Part of a small language model's weights.
Architecture: RMSNorm before each block, rotary positions.
MLP neurons of a small language model. Each row is named by its layer, matrix (down: output weights) and neuron, and shows model dimensions 32-127. Each number is 128 + 24 x the weight over its row's rms, rounded and kept within 0 to 255. Numbers have three digits each. A neuron's up and down rows have the sign that makes its largest values positive.
A block is one neuron, or neurons of one layer that tend to fire together. After each block is what it responds to, as a language model described it from the Wikipedia text at the highest values.

L2.down73:115119113171112144167115152154167150137150109108111113126114152134135095098144059141113130096087125112131113129160141127135147122137115130140127118119134150148151090097154126092127145120136163118130175166147159113125131067138097123104131099130107134131148135103118156128083171149147139128
L2.down76:087135131164145141124133117145168159187106160121132090116133118147113116148123141130146125160112132136128123109145157106134112145135131132124126101128101151122123116107142101094126120112123124131148146127139103144104148117164169131140149113154125119088123167122154150102138164141142085100
L2.down126:110129102143138147111094124121174141080109095100159135114141118135121142163133149113079127129125132153142150129141102115147102132120130100119079145156136127104105133103149159134137133110159146137116138117117105136154096151156110141143087131147129127129108126152105090102134156123138125133
L2.down264:099123095123151129121157052081106153122119122125123136139131144152149137121108152124132097121152129067117129152087147125124120174115128137147117169125119140189128139150148165148116110107116132103146160140137103108172104096134122078130140141111144140131140124138136118168126109112086168160
L2.down281:131159109119133109113142134140134132093130080117132134186143133121143130153142119112126120116119102135111106147192131111081130103108090113153171143127080116132131164121164122124098171134153133135118126136111154149140096117167137110139118128144130116135140154164151144128103136137100113117
L2.down528:135103105121142124126133100145158117146122096154133105171159125130085137103144150102133142166154097098120124176127132145148113149140146131157150139154116122103168147137075132111098092157132161104136126137110172094115145109153157146109104130176126121179125121165125139140126133113108087124
L2.down550:123114107116170156125140136132127120109114127124112102126096089118102101159117085131136135111135172131161147139137196155126123121129135150097150118113106119155131130115174078122152131125152157093124126103128096130131126171115122151150098126116149133134145119158116183121116157116130126107
L2.down757:131144154105164111102082149190132137098132106122112131162144127110149139132132110123081104132080099125117116128160124143110127135127147141110112134130109129125104138140147109127082095108134113146122116147128108141111102150113170097094120114130136117114119156136156156121081104131129141090
Paragraph and section breaks. Double line breaks ending a paragraph, table row or infobox list (often after a period, quote mark or |), just before a new heading or paragraph.

L5.down45:139124099163110164120127162152124103122187138129125110126145097127110133084091184174095115127108114168110125106133134157137128136142135126150177138134110128121128126135176187119081140145125168141137131122110202126103158137114139093164087146102107111135135105115156143122128125081141110107
Passive past participles. Past participle endings of passive verbs after was/were/is/been, as in re-released, ported, damaged, found, followed by in, by or to.

L2.down27:145134106106121173145105129176106142127174130137146117163098105109102158142172130128151146125093140121122191111121126122130142125143129146122114150077112120132079080136128102169088145140079114106117130136094099133072139162125136105161137129129111142142113154089167123119130144135104122180
L2.down137:131129139137095141135104113127116119160136113119117122080112087113140156120131155117141146144131136139126115131123111127080128109118127101119176109116155136149132120126219115155114157095144162119133139139106160127152134090115154103127133146143122150113124113135113145148129121106091124136
L2.down165:132116123143142149118138110108162181109173142132160136146085157153096155148137136089135111148109132116108166125146158115083115145154108125117158138067132124140139122119153146095140126121121117105134134120147163141155153133131125066150153144125174181110162106136160126170118136090162098118
L2.down216:109161149119163127135097151138115135137140072141113092125113153120162139102142111085139142128108153134163087122082141118097103110140095140165164134115117103142059091156157149118131113119103132097121161123121121123138138136171124134096114146109059146134162146124085136117104112124122150121
L2.down307:122099139124125107132124158078130102090140157103121152079158126132130126149110126122134106100135147119139138139149120131115118128169098186124127138151118092123148158102127115179140127100134121182138093157133129138114122071113112119127108114174129101150119141140152112119172140140101154150
L2.down412:115127140123126130127118107100121107139112129147094138128149137136133100138116122110128095165132106156125117178105110177129116182158107161135118142138110127182111076114149145179158132097102088095108114156128110125153127121109115125140141107086104142183135098128145137113103150104136143101
L2.down632:149127134167128170121133184096103160120142126113133143105125136089128138095124139130143132147120138137119136156144144138141119137118110144088141119154138145166121136094184149124174146142082128095128158101159117131117122108106102148154145156150100137110089111128106151145126125112116134095
L2.down667:132088141124136167105122136096080138137097125159111082140054107130134088121156143107133124145143135129136089117133112152149117132133098115103121134125143152122134117123189126119128154145113117156091116136127125151150155124130119136118088170103143161148113125125146141126121128157145129133
Past-participle verb endings. Final pieces of past-participle or event verbs after "was", a subject, or a verb stem, often followed by in, by or on, e.g. manufact-ured, ere-cted, published.

L5.down71:090122147133131141147171163143111121120086136105156139143122135152161146119083128136115134147148113129067122140143137087120145147130104133119123128146087131123156120157120145141106134151104129118132112143094139155131104122154120135090139167148174123144116118134179162138107169127136114142
Clause and sentence boundaries. Sentence-ending periods (also period plus line break or table-row end) and clause-joining words such as but, however, while, in factual Wikipedia prose.

L5.down616:122099128105117119105103113162097162120156159145118130078117127128154095078130144083120154126146166140104141171111149091137145141149148128124146149106177115152121118119171181133128134142096158101127107118098153158130147149162095150120117150115142125118131141123099128147126126123096143140
Verb-ending word pieces. Final word piece that completes a transitive verb split into parts, just before its object, e.g. encoura-ge, loc-ate, cont-ain(ed), enab-les, plus whole verbs like includes or provide.

L4.down70:087137112141114152138143109143159151137129142105116089133089112123133120150116091150109175140130113087141112135172160098118158155092120118135126161178135156133149172119197144158110101131113117116096131129129092150117126118107122136160133146152123147086145101150126089118099114140133082139
L4.down85:140152124127142100102119109126119094118127087102102112132124124130123133115096138122163113157118125150131136180135118113136116127143133140112137127114144108122116150158153144133120113109150100126126139104140168154125096091138101109128144129089114121155189104146109153143145147154097116117
L4.down334:127100137151122100078150105116092159123107129142116119106085091090126169130086114101090153129140098140103114112161103105103115115171101137109153162132171132160172134141140101128158113114103110141122170140146146132081095111150090114155150091145122166140136164116170136161131135121075160116
L4.down378:136074109116160125106117118162120153192156172150123108056081131161116152118123098087163127131145112152126150161151101154135134134109124135117119164153124162124094138151095166125099167167119118135122125154128122133074119139149151124114117119151115106162145114114135137148174110150116168107
L4.down385:152113123151173147156091072130147101089096071125116134128133140130125115127126122080162141109126141157131096120167134145129127147101083135129109111064140107133123146093098123129117153123097110089134134107077108138157075106144087123053098102155176119130147102121099135157123105117138124125
L4.down458:125123157139143140104123108119110149132136131129134117112092161087126099126093157118123141093101136139120140150130135107117127123107074151143124138143058160127117115120115156122129147139157145071128151117123099150159136119127113089127107114114148162117132122137125137113130154151071124124
L4.down469:154091124144109134138132097121137176094137103107151112129107104121131098120112115127159095110129096134164130112105156159084120143138104096144072144131107115168139145143142082145121085121083120131162125124143097137150121135144086114102116153092117145131170104166152085112136118139104099145
L4.down575:128087159098173089092086185149118135117123133107151145170133136093185102128150133157126113101132084176114123128093163126143097114112162125132146125143139135124112198125149136140148099117121129093092143123122108154130126115161156165124125135148176137125143135133135157125170120104129128108
Word-completion pieces. Second sub-word token finishing a word begun by a short consonant-onset fragment, like st-ole, sh-are, st-ating, cont-ain, with occasional standalone On or In.

L2.down29:135105138145102130128122136136091164120107134140113098103135123130129141098165150132115099132108126093143122120122148143169121140141167115113064145136186135107135152098085116150129131128104135135140096171122124126144120161145123141141144173096143123107111087114173123099111076124120124171
L2.down238:123159091101109131143188133151148154108139126108162168126122094161132122131116155133109129146106073095122153144160149116085090139149079116094082091137112154112147182102086080176123104166128124163115158135131168109147141143149141159162134127136125135138155089140174120127111098156168150110
L2.down311:157131110101117109114144132096147116128144207069164124090107117126143136129180154106095147093110136110129148128138119113148135142093145144122098118125136144124141163162102139170177123154131097133120147153116145140125131114051117117106172133087126147151162119121143130135129112136129164156
L2.down394:190128184133141140136113133117129178127107143131162105115132138120090103091171113145167102119118146127153133164142135063135162159159129106110084121102134131083136118160141144142091133144139098119117133120152149124130124136155141090079162082145165141113125099144120111147175156145066144149
L2.down440:134125134120123139147133157160148089100093111145142149109188103082145105115057142129124091149102107137099102132169160108144142180127131111074096117072150134084107098104118134109109147099106169114163143138158095140113106172113101136147154139118165130096119122150194147126158136067102120108
L2.down491:149112091152108115126129102146103123141102078109088115136169167145182180111119120087102106117127110137131107142152140128121063130091110119124117099126115126127146122098133137102125139114132133119122099122129122151165130121143131176142122126083104143087130114099150143119103146117094124081
L2.down682:171101151129112140159131140150144100117108122138114131135079104087105128148123153145137101099124125118130119138133113109129051145123130123129136135139115174156111172112156166161166079162136129120116136126146118130146117126126094108138162104115155158143153150130095092111121130113109121123
L2.down710:135160128142127114130127152141139137113091096149132096137136075079116137130114124129144129133144095192108093136134088115124119151143147108116113075150130140126120161122131117136088115119124137153116108122128122156117144164114127125138111140103095110157131119126132142133161108133126091141
Mid-word continuation pieces. The second piece of a word split after a short one- or two-letter start such as st, t, St, B, cl, e.g. st|one, St|ate, t|all.

L4.down5:132117151117081128120120145148133140085145129133123118137109105136088093156123132123145155150135126130098113113124094099123136151148105100127101140147126149091168114103134137143118089136120083152121123138154125168156107118131167148142100143102132114121148127105131138114117116147162121151
L4.down54:107109142135145120122088134144115146104117151120143130140103134098092116113104134160133073131105166126100163120155157132186146127057137124127121145163145106088078131115135159127112121125128107166110138142111094153098137096165102078125138104161165124102103077114157105156129115155142096083
L4.down140:121107143123123102127113132120106150161124092108164064119100149072121156164142145162128176099122138117166126094101101106112162142145097162149118094115159141112098157134110107119100149158149095172151148157144105123103127107158142099117141069112122160108134121119134100112111163117141111129
L4.down264:107128121105083163107149149106135117136121149103136109139119079122116165130142144158098117128103151139092142106101096130137140138122162151180174149125125136112150112120218139138123159104097117134090154149141150152160109130165136136123126138134073146136146121149118143149103132132143114126
L4.down340:121126130109082137160114150149153134132153130114125113125112049123112149134093118112120124111106146161109099093095134152172168091115164109135165093117159142110101074087139131146090130152128127137128149147148099162108155083117144117161092088144121169140135088109128146151153159192112132108
L4.down446:128149118097102140153089129155057119137152128144124113120101123121097123161119131125081158129128111155129134111135138145160123108111128140145152128150120135090134098127110125099088127133110120138165128115172153130109122103121111131130087114092116124143126096124154125097143129116129145097
L4.down635:165128135152125104117133150142122124144144109122115120139107142129147092139122179131130112118138104092118129102099126120138104151101129136110131153056146113118125149147124068136104115099104124133209131135097181136126098148147157111147134163131121106115169152174130120150123104097174122144
L4.down674:158167090119129084116148113162134126196138135120139128158152094123155179155129144143146120139125164100108121083124122154132159089057139128102153124123108121101096112150128123111088149136131125140166112110159123140120139113144143138131132143085084144147149111128144110135140125142110159112
Passive participle after "be". Past participles or adverbs right after forms of be (was, were, is, has been), as in were made, has been added, is likely.